Weights of a small transformer language model.
Size: 8 layers, width 768, 8 heads of 96 (4 for keys and values), MLP 2048 SwiGLU, vocabulary 16576, 77.5M parameters.
Training: a variant of Muon for these matrices, 8996 steps.
MLP neurons of a small language model. Each row is named by its layer, matrix (gate and up: input weights; down: output weights) and neuron, and shows model dimensions 0-191. Each number is 500 + 50 x the weight over its row's rms, rounded and kept within 0 to 999. Numbers have three digits each. A neuron's up and down rows have the sign that makes its largest values positive.
After each neuron's rows is what it responds to, as a language model described it from the Wikipedia text at the highest values.

L3.gate1766:528548427499431536503496552460547467565568401495514452541484461437521420526425503439451452474426458480596433580561436585506482380500586504362459526513526485444460506570456420535525515507538432480525396502447535558569448518531483477533564511471504493498582476469504499494458507499463507621552506443503516484521417497487557595517521576478489493461548414420415473540459414452439390563477494508531422523504474410592536483444412468535514456461493468462506474431522613430491586536557474553491566619499536575542486418409507485608553648466413543549490483526518558596434495460476474596
L3.up1766:409451544566515551571503536475495503545594553475475517505418530583460481520405546510403479481470517538406508523518497397512546503561443481603448496614470485537555450414463503447494473588606445438513538520541483469506452530448443564614506581492482523534478530595493505510458544517534476539516569580428491456546519488568500599484519476540539554506550358541518391541409477500521461435604496471562511468538580565532451552523535492468551503402431483503530399460452464509502494377504613484442484414551521420508524462526433560467552573536480416458501495442618571491524434524504420482
L3.down1766:578579586514544499534590530447463534488553487447550530555459474406462463450505493528537546468466499504448573444470551461515377580477491468492524480457574572483468526533480477538466465518405543589517486591444501495439517454471556440471418497560506358567453442478528431493552535471503448527449505485498470550475507529535491443497513539386382486493484511477599485444448549532426545493512560420473518546384474482376531471610543525461543453471514461529462505557495536546494540500503439574491503431565447554572541542514371554534461409453515507532396485552557461472483475579509538499
Date and table separators

L3.gate897:467465508519487545403535549442435509526592420529549451537462416486447393550473447459484501530443523541429505455509572528419483578500582437503573490458517517487542527519515481525388592622516481515479497521486532575485527448537403427468459522561563479459568496505522473463539503549511478475571485588482542501483487508548483529408443585415514513505584537450570399596449567486549547600529475505538452451566489525541543478467421510543548596416492471450439544525503437543477503512442493524486489486514534474492505523501500522482462593337514481448450394505605562486540466495520485404
L3.up897:518535419480514589476532497462494534436531523490523503545413432507494504529540501588512448477454449484448498442423466509438603547495545490569479466529442478469518532457427412486499562501458451397420511536507538442412563507504540542394515478465529558503551544477394486470447456485482494589391513586466485543455557485547522518500433548476502472489447476492572476463491533435417468430444554561442569562495509511428618514570549488501552556564433494494518504471519550540511491511477418548555494506403517399501475496505560478628529477474509499545509487606438494496463464426501493513
L3.down897:549515448537595488477578462411531555439430559482569508566493518601484447429473492535470453485436528547487580490497549518519513461456472571557475530452466451458486576501461476405361483596483441483525502461482472512478526491537512519410425475434448586603543577561488526482489525511532495395390555552470510531451495484492483514563527462591477551452544508552503586455415521517520502472532547427424437566522425416476516518481486453554438515532449567438471451567515572437565430477529561542556587458490463484534435522562475569532494451579499461435612542567525540459538421578507511458
Mid-word name fragments

L2.gate780:533572567503485467505543435563492515486461501462496571491495457533560530442561518546418446583526523494457501415497388426535553478453543405466505643536495458483448407478436569557556536527380517588487527524489442544474491580484563533388453597428507542507492541545493516521525499442533603529535510468538577512485473485366390433445488467508467366582496487449476473497511461431480419537522446529475508519468495462549500480536377489528536472505591429437569605502478435466496478585531484526563435524581555496497508392462449485606458553435545445495553365444535481515501460520552451421
L2.up780:511552545527480465534521519504557575526538520462554471399541490472431651523470541483456476434453490510440519457550529526487522497475495489495475507516558502442493634437488504502524468541488480513491519458499458502538455528470547510515488533570564446450538539510580536508468503619468577544501519507548467514497454511404477590534483405479441406562506488499378514495544476488626402601452504475493523504535502484451460648611570525513548415447556412527559454599458512469491519404509526489506422573459507524489560484508536505501570489530541635549512480466477548510627366437546454518
L2.down780:476487433458474564458480521447553536559536582479458473479483520519471487524494513514517558414464498482471548468543571453388559544519503441453512515539557326389539425602574532457535469517443511491527576470455517593500521435474445447474535483551431453493522541503468536442474514506587490570480567459417451533491501580532450498541491508655369457454576472558525416514488480513471532464462448540580474526444423518591468462605459519618560424461572444426518478420427472485547490549545537515537496543472528454418452491571569465479439565460474539501431506461523554467545515453484515465
Metalinguistic "name"/"word"

L2.gate1685:436425471494422555499469556421447497462552535511488498510512549589498432524527464536486488400405468439617464525525481499534497476598529487530468572551517529547538461489539549501486516465530504548430464486458504538495404422541544518481350449561631527467498488455496481511521525499502552566520493538503504526548581593357539475517481489486429469548544559551416566446450583403547417518489513466519484563469540509451488528460479483502636453492589500503464485465499594469453458464558514516506540486405511407451496407537510524521518513531486484478508485422439583487464561512549470500
L2.up1685:415438516474519534519430444511502584520477370480459609465481542494540544563397417511510494459526440427551424451574455515509434501488504501499448568544439510472478514502456500517528574562500579548527541439538540498417531492522492508494519486538598514561608542399523462453611543405548486436489538486510542460575512562477473517580509497508452496578562462562520596531451507550605441504521536502448528502524416557499473421524548556495535403534563467471562497540482546530564530469460460455395504469539527528488498422549600497473648525519561426489358511489518464534522530527495461541
L2.down1685:473527537540440515491514426523580644469606517458392511410506459511427464468503472561458520475618472544468518485483513479438427475433502471461516573512521490532503512391550578543605611568533573506497554464501550479529526447424446550567487485513559460619497536539461534497509527473493556488487498505486470474569567546544500497495469587426547500504513447520524451609557456524547477525509485487479533600440476511403475430468497486442567463380523425471454446534500542558488520450489516545453507471465442519427495509447553481520454455498527420543544430464538552536454487470505519557
Pre-year date separators

L2.gate889:474596525462566516453527551541507453544464533471348519503361513451510510557433500386402513539428411601478464492479466500588474507405447504547587478519475605519607548402494435506344419551577503518534524455532518521437413519522441509492502432577525455538506587490493441409467467469553424488421572531501444551491418553514464499499422541451490517432467419549500494425487544549485551583564525501555530488465558434414392577502446495543524519511485588582547561570525591520521428575446531511486457518452524405400545506515528475499538486521512519555515564467537505545514621462491567460
L2.up889:523382544508473448500534515496467444565505457467536531548445571515480544433530492534483496497493480449452471452528507476418433447526499492455574538503515477353580548484595457502373517563527541507538492539471509443469464408468576546569508616526573536589496535480533484478556539513567465492462536560472491453512538511582482524439452537478481665517416468455532541541445523493541561533513490451533457476462497548493504644548464518470444526466398387581562468465517535437567507610492449416519542470605523471447450545623493598501530493337432488553428567351414448514496510518503539521
L2.down889:427513603487527587463445530437551481553453574508516551515459425494502489532461550540517521522469499587432640502484537597547452484394570600368485546479518444513528473553431446484462459498513547487552491486457439508419511552442460569586508526437579470531464397428531542556518567502543587466393487556484483411425514561492575511413525582451502524469470499534567480448524586466511499600496460526377500474528430487492484458478496502396500555460492541499503489469514524568493464455459477544447522501543535557424480455521539481405541621511521477493477463476575638465424489536489520528
Early word-piece continuations

L5.gate1193:572538534537471452449423508480495486537540450621538443487462525529580491440579546461431443510458546545524480463501512441535471506548495620488426484506469497409544453572503499572509479522442490485548532473568528472508505551517579421488523514486450512591563485487512492503503515531601478504524490598517494413533455515522505374537533543488592499498474547490476518499519476417551441561467497556573485478417474469529465540511500575510516524425452542439446560492540460521544428582551502516521524448514564455518521578437497517517482557439462556431544594469600417488537478522514448463
L5.up1193:405482492536557417546550501526505505532458468584454533540554479565491527527444519466363419464519546549507571449494546495534489620506521538448486506463436387574447548582420540544473440466556533581512467415479487429537538495493581483504539516429466483516399476499454553544405489448543467482484550543439507432560457460500470521613456448592517431433526507530460510460374550417493431488500492421566538414510481553438360578436500576486507485504608465473471476459534462478578465439540437547474506473422572486432526469455422446638441444567461598516523481450513431508403495473435492440
L5.down1193:596583443440539512458435509436477561457433554505584557440546569538524476431497459430499638505563474501521484502558458529478540521633466430489491586420505522537485520448458459489463534496499574465488495435576468579537467554479501548520395604475567529400464479549536483428480574518560527420494518476453484505511466541431380470493536532474497509452440458480408668600444438425377543560651503495502510541558438513494527582548507416513473528551547490497530416499449562540383524466507567554366587467406545597535488376467462535494485485430483461403513508519485492495409387508569448375
Definite article "the"

L3.gate1157:503457480553490562430515498493535494498504593515449516506557590495476464449474581523400545490488509590604505570455478435533449456546531494475461511496422485501556545523525537585554483518502403440459504426453502489464617497512506461471566556567485507483454624538524478599524422445465501577544550493475491463523515485422485482529555420507482545511454523528453469438468394511538497386410595508494482563453461463522443532488452492530476546506526486538509581438544484475442500536498558480324418532570509572531442505568520549475510505550400576521452515457511313527554414563596477491
L3.up1157:556499513525506575411516607533483520485426436476559455481540560515541542478544512555561479582505549547564564427527504537489515499509497568466611507514502491496544492522604518555512516472579544465507564576507492548546593566507427548556543487534523512532580552522559523558559539463471432506523550542466606561432501481407603511487479425510579413527525424474526520474482453475549467490467526527544483462416524423538525584530533477440417496517591452508441485478486553486519529421525550557505448518574548481452544411487610424392584423493518510470514535567462496556493619507488531513
L3.down1157:626708493471522565551457469450496554528506511492543518470514587503525541477463474498529469449554441497478531570483523509521575481581523439520448517541477431469576482578494421569478577477537389500457509549440465454482513427513488473479552413380460558564534470498564560612524564452508576522459508481510506605541576441505515539486546598463465445566503528487526454534528489483519477565509575533510515442501584418529536417474434457514495440497496484552494461468515436480521493508484555584472552508441552437464550523458550543488474518594518504552440512529595523547565490460485427476
Verb stems awaiting suffixes

L2.gate1156:483423496465574594496455528513640524487562679443556428427476497471523477478442535491586490529471596516546474378522483460515536461511468422410450453473493448515554502520385513501524512490453573487459588473538548463479548555517522502518499445508428519471495461539442502494483455536462446531474526479506546529436391512554583522545534433468506660530406530574542470482524527507469511571466499503517486479577388493440521396483522523530526443489514521490433581504539513549451573468364452548488519575536542504510412505377525490486498442551502525501549506488555479514523549585554516499
L2.up1156:522412543547494609546471557373461530483556502517455488435496419525474528460467493513413552451471537545468504431499464529602596511557415543480510524459449535514488573492493361516504461537413519517467536464632550529482491520496502523503451470444454467476488495488491495582495471494502464457428542437474508507458415507488548471529517518450485551560506528578444506524490497496540481449496477512458488498543461484533564511446520567453430522512467477522516494420521480472516527517500541482465477477460508476468442461463525424478467546522481502461464537458469420520490539460580475470
L2.down1156:424525491439461548491522486555382522491615496596446545514420467512414526441502476519448555488588530582436443535493475542548518497478432560498578502459480509572502566449552423578512469499529525586510463465575465502412497400499472441458487408496482492524490574445523487406500522363536487478499527546443510525444413506491562491473621490504495523549436533587563494499564451522383459503422499457445481550478517500521581498524538489437476604514541520605540434482496484492416473515503538490456452482474511486468490539533503503483529533495538488474579548512564440489564517396469428525
Adverb endings / adverbs

L5.gate1056:486461440451491518477545546452551481444464553511501584469499556458519473531474486382417547456525583479499535554428456476428467374508428483487473420470454489427519541503563529553532591426528407528507494521480545522524514463456460466497542444539412517544538508529586469489530492423528548538457406481515464490457446585467497493570466460561381582562413565461487546457547475446494516469506518618480533483411587432549544519546539457517522533516553558543466531592481443465481500457564535527503460507532509567590576469604512558468448508421460463549406546557459477587545382512479400480
L5.up1056:580479502540540484534496505489571612549517547554521546356560578408545457517559545436468489425466582511525487493491512537488463527448450476524530460376492540453530467495487467518467504513478456370444467572561547438507471466405435452484616501527446485494452484551452482411535523439539534440482627506521545378411470393465531523490541450543547535440564512468470526386438449582434445500468571509508524442418552466495532452489513517589483526510464573591469585588545545514495547574494610534521458434468535516502548476541470481534456418467509491459619469502427547526628448525551471460
L5.down1056:541463474524479489539467514495436572594563525489437559580544455514456518478493513413409489540490435572543475490635554546584545588446553453590482488518465447436479434504548431488475516451543491501522507424426561466452531527622554440411525455494486502536446508466486537493490556493565501538444521496558538511512550592512423545464522598526496481517533554504580564559524535516488451463472490551549456538564522476411531470544517509537482426596494435599497439469483575474536477495521485597461543528609503507451557632507457541470422543573584449494475514402580606400544526434564465512
Clause-opening words

L3.gate1615:547476454615423535535542517450499511504522544471539485495506503526470456475528513539422522517472530481543523398531492522531464470461434537535531517448474558511491564542415486447499500498460501508474467391553490507513470572505592392527421446494605456474495460466499460487490538483494515510501489552489585447529507635412477492551422543464477451475405439453478514548521465450601545494429529522490497498583568534474490559531482601652448570484554528519392580583549523500567491475479523508539420459547572461548562511524467516497471546517462549552408485501454438507490526466573512573
L3.up1615:494522561500470532517556597501471555557452430504461586538563455487490513532553466514433573478452478593399442527509533488500582435469535600501570517470423522523406501585544463616489474456497509493445516466415511497571474575570569452432573494538525472567509468478529405549502537505485472492470483497478535489498502522534463419557498605515459481509455468474458548505499460471549527541504454380444491430465504540484569573556435478432437422405491511493513575526472453458561429394361500454474504439439486459425480540498505543559563482460550473494489496546519548533501504439592456583
L3.down1615:536502429414623599495567440502552525462404495493518449545542612619488590496568555512439570535530519475445469574489492444510540482446575572495502525513495505529422490516451481514434548427459496566454419477497523531582437493559510491433472489464519499496520459431456545577534547551587527493478507504516595384493411545466438435487551479494525473542556471473446549554509453464405469565398496398506481501412572507470576527440484573492468483502467533469481564454646475419539438595504467510439428526455466526471545418473491542506456511452527412482475498466489508433516531509556443478
Career predicate verbs

L3.gate1936:507499420582488508487524421487498427510522492498508534569519567433513488515538477546550550462535516538465459479461528442618512548475537507516519471501436525464544492463504478555498495542464491476480492502491500486561408421556473503469499541492488541477539389492550495483521610473573431495449530563496548466532443538542450587567540509477517505497463528557455579541478523494485502478576503456537505370549521597463435598510546489551502502518470497466564456376481560498547490505471438589541533525476515506601390490456478442488458590493418513482459509484494519544473566522444580576
L3.up1936:575501498432483502503489475449519527486474410485600562399508529476385449461495545513468471487516492470431579492498500436580574516403550503485428495464559566509465439546514510485531569492451590422484491381571457579524528497499438493482520431484572499531407444507465439499589503450565570511414423508495490485477537511488419536455483482534499449578595577429505542452549605460541544497573533516568482574506597513516517488512483546457459502542436491469495436369442531510536506432513466472472561516439459434528574503445480466553600529505498483488533502504531496468588495386430502563
L3.down1936:445491498506496494513428489506461452480517554516579457484478578492503511426499543418453555523462570543578454523441542475439440402521453533541504587538529537549488565490436523541499503515539462547520471442584560500523602445445547593528496426420528441466553530558565469447376494517427499555587584443511522463564452505570467522528511464445441466467522419492478515551571507457442553457505537482469488437487456366542568465532550505575454500431466504433461479505466528516467551465505535507436525448424580504640451502565353360461503554429557420530489487523477490472516553517604457445
Misleading word-initial fragments

L5.gate889:508443522453454511473489487532457649496492476520519543508490390440371561514443480498605478511523456462546438546586535508523511435585433535579503426501532580479514556518497516489490472651626461546451509525368402512464502473531613464494502501562560531587531478482500548479540461485495473427557518443535555459512509485515523482452563588544505563501517504553444489590446468432518455505533559548497474535499522513580542522555451557479476538473483497433408509564471472464594511549500516501554472577585563485478482486570363371458549493566522539496480473524517436483529470530468478584
L5.up889:479545588472502524645363476539494545452554551527528437556546467567463486400477549511540457508499482456564568415537421598484441431562554585496494504529506553517408488608469529404481501383492491514438543470532523478525499469556491541459452519466537555470514584538547548417607572460524553521524375408585501501523499471513512401497474506631474516559494508564515517564429415566601482504465486499489433586547474425471487524513520476557479569532471489465485476500554480485471401570599524383552497466464560493588552540509530495452512423489534480560493517461501468448470489550545473463
L5.down889:503455422513495503450522493492506458501453400481554619485457473502495578414636578508570587554448464449526484480475436400436504483462512423591552495503452493503506580588408438465510494421510565497397473390536444624527548466518564528445446423490532423513548402429536516471540461510574539590462463641483480574473561452562445582496574516457509552399450487509503538486520521421511539506460499550468545539542558534493441556513498461603518517484544533495520463496440457509502519433474539512571563487482522422584401458526496496448477380491456361557460440528497495464485589478540513565
Start of multi-piece words

L2.gate618:584520577360520518418547448515627548446525439518492450489527555490427474506477523545556497512565513444505393511573501430437543537573565479534442425486515468440572464459505582528475513427480511469471497566527513407476481406516484484465551578506433535569444523473590488475465488484616510504457491497551463441428540518519494495618556604493563506571592510452562496490507471502441611523544483502512472487545512512546538552509493527442580448455412618404513404566542523455434506575468455501488409475460490499508512448461536467501479568597465540608504616541461523548474484455565587510
L2.up618:610487508468504542514474531567534492476466485443492388469473508452511423570586674554482488495491526487568467534534364509496526496482487513486425528506481491456461474473452516511564528466570531488431421552533565517475559512510505474503536557472512468584499487469479413507523436355486524479472480521474505529464491490480526485478438548496546454502487543419532486583582568537543538474470486641543481525543607531505589444416473550485445465466420472461583473542500426556646514429495542537489479399478538495541556412442513606460506572526516497568512509459470469539590557533611474474
L2.down618:512438491544498481493488490460516548569466555572556526522488538521492461543573482516465591490479485565576496516514483512546533505513420507532505507348429424520412525512492569427554577477494526514498485527561422474556537524574482518438524495520431534550510533572529541456565468540521393480454496555489557465502532531422515504518440505495439402582462389512464474423511433436511551530431476438512590575564445510506497513550420560551545483545438502632493505571479411472589524547473530465463551459594541571512480459539534412558416438490478505581554501557459510534556531527509538494
Career and role verbs

L2.gate410:561483436497504538452383476460489488442513466547513501561554428536401474546470490439522569511420622591479446508559505619464466498484505398522536476595510466461443452473461541470557512547528521520545542528543568566554488508518365496489520454453485434496523440490418502449622557499441493533449494529483531491518504518571505585635478451496463532533595389517511458542475447524466526469521530547596557482546435503453467509548519454522422605458512453458485583405468541555471525496499529469439492535436444467426449364580583536549483533512462438471559497460526468524532503525535552426
L2.up410:482578559406540567464501614559455463420541613518472460477524500541579507489535535555497596486447511600615544580577489523460435457550449584503512492503487484454518595447470521492531549521539572383467501531432547462439507457509490441506442562495475446491503574539468460502473560460383441461585466533492451533598399535523574492474472585494473525520606605439505488532601522450572482547563523528449550457493458456442552407503512376491489415571472495490431463455576509415473522580434481472536485572545432493478433486535474460460550492452462594477546536453530477501496591431591448408
L2.down410:524484519482501493435522465463458508364534443506453582532499472456476436448483468478379568572529515505418551438481486533477455481470531476550532492531495398383496450540481393505544505479507520481562502534509495498544549484552489497533522396490555411537465564476481557439553401511512545516492396498528500550476483526539560468547528556565450482578472452521527442419603472526449532562550474517538501514497478605482520454583462424560527455382498523491525542489470456501483489498501463496485403534506520468487542531494544434560534458452460493435433433431533462517467494510412582578
Transitive verb completions

L2.gate1748:490467476559505550488581452445468519486468527534503474399550534460439480494555574492558488492481495541523577638457464561453492571555493489604515566437602454469507494501473532430426548534450398474564480417540548458381464466501466512460535521526504464509459525487505505405509551441504424541521515575478495455482515504508488405521523496514484487519435546507469536575565494595463519454553470465525505441500487448564574494502458516412497540451507533548509439469567481520539449475533526568499494447561588517587558508474468498488436534534537438498517516518616525467525587513512534473
L2.up1748:502488403466591465479516524445502482431588463489458487547385518478602521620536472603465417424515490399530559509579492505504506533563473474481476620516533597586538440483521529631538496466423510439521504527476538604491536462527533477470530503540496419387481536429571464480483613376472567469465452519482507468467498557437468557466552515459514518524573468430643472434570439386522568499519595488522489493441513514580528597521575549422463608523451501532498507546442481538473517551400503464525555518520442477539359453506459552489537543508488500465401518554523444513497543477505579529
L2.down1748:572510428379455484516522442382494487504497615485477444409585510492483461477496573418429493476472518498516557551488485535473485519558491441514534482460522516629514477517473490487439528467454537462510528433556531514491414499487496549493463425457566397488533464502534470481431408453531475507575490490526520470558511481596454485584459445503524504573424516473471505486513404536553516637500536442569474451441445493483515548456432515524419351443549564611487493481582476521548457479473519493431464505546583554545497538524413519572500551412478489420580521511487538535484531476489538551
Title-internal "The"

L3.gate604:416501521506425501486524378516496480571497472494513413518551540511496560533449570467487516621590494488485458555544475523492551459510449560469488557559561493545385524445582538612480500496578477493522495567358469501478515513505463490495542527469469521455506578477564436471492451443577501570460385409462560493428516518467471512628398578494543569525419522504435553445432417448464514461473446452511390425538479536523567393524471581498542468426501535524441587537521486463539418458500543493583412449575517449429517512503507556476545532427430573540555487412427533450455521551519547485
L3.up604:450539597529435552495463461577557399546397582500471437494516561575405503510509516524433439402473497452506528513561489478499499593464522414476488436472543539492505465511464495606560435425522504529574558493477505462600529430513469510544468500553533557445508612437539503530477477552448494518497570387553564439437451481495520492514485511469461453578486494450480572511416476454513443494466589532528521545557458494487516483491536440542500502487557556524542473488512473470399521539479468530506453561547525521519543417428586459470542515440488527532485532510522456516560458579500562600
L3.down604:492414465522463477480458575490574568472522486555517494419438502407456377511467551509478563489549476506445430516489480481467480516450404547553501431457456533545548532467522526450455469431457462512541412477580436501633463532534639437521498476513546516500472464470440574517521442538562445515423535640427474376399451527504474524520523378531456415425516521475472544442529545460494555558523393543499550527515451535474482494557476436483486481574519500448449485539480595485472506462523467410474573441508445477483468624468416434492440519432465572504564496380447511536417656487532434476
Category head nouns

L5.gate1734:494575499514549550525533553453543383407477489544539510565581524445556425527541478511470534519449531570432470494489506611484507466445443471521422563521392533481454396561565451544485433586516521360403533464590447423524467447530549560431510421426465558541441556553535477489413455466481431447506433492399566440477486520388584539581470437540468518506522565528533478596474494450615474563473452506551524366545440555487560526443470484421504437519490513477583428538541518521457442559459433510575595454399513439514570492563454427424591550498436561516556522505420477508522558516510450401
L5.up1734:649518454438481432490466595471471518386509512529515469549487562466430438481423470489503545643444567403422507430422499506508464446571469558511498430501516525511453513442551483572508526559544561393370466427546514606440571472525500544455504440490458493505520461474497429497464427562480531446520476498494488473479494518581529454623450531556540639433540577536482532549433513469463477480528412615523570549533505440503511423473571627558539550541514508490454497539566555435443458435511520534525486441517545501434478453484520493418474507455496561566443522468501504468534566596621540515
L5.down1734:492529520534535503567602445522459434520489550523471556508550490487525454458546533501479547464401470518480493572479467494452477459508440499475520598523456393490465457553540531503465597443510484503472518581486553477385405573537515484483571508517457479601519529415482563473481554575531478463442541583485627415611434460445565471482512604531480571473579536496513531520531504603507456549504415481491507555466433473454551516508484495462490445517495443533534530470465430529497479536377500554565436544544569489526545484434420521550489539506470518514527495531551538464548566525538537434
Main verb of clause

L5.gate1628:426496400453511423493478471470414537503508382527539585423533526512526568487595529468523434414496419478488521473450416555473504467531479488535513590511421457480595496511408516492550522481451514478551391499570567492536416481428476461582581448535521522496486540546486489490520425466469489558526562492486519460419491471593519410499501421530618516490401506430483552527549413490471442505513396539472412380527477504451475538443572530525507538509458520455443506529509512474435362433523528548540487471489487525526393577509495459418427493526486516524475539463541452560428446520425552477
L5.up1628:447436511444523586423512467441414570552491433486485509450356537524472545482566490441467423406547499573474545540547473428457493560576413551510519444586474533403587621504459468475385484483438447442511430505527444442550456520527450513507512542501519415465499456654512501492565404522423584496544448523570484509394538366553579503570495504514485538466395624481442552494545457485536454553516485456458446453482437444458461479504567455527562458506531459563490574450515458505548484519470572559558445511486460432633454538468453417441503501515440560511467498443500454493486559510499544543
L5.down1628:536442510509463513495557536490447456491466396565508629507514525387440586485486451487556477537501435486469508477363361502482503594478533526512388529518607475482539514426487508554432499589545499517568432572428429455492428551472401467563528519521538507443469575476523528623483537507480535519457536532492552480442441384542445494467454478464559529401459517548447486517539483563489503562451481496527543465402477523500483464489573494515483580492439503506555458440534468606480447547456487628509494600533446450517538519558514423525454509457524507407493495500539418550481587473507521498
Proper-name introducers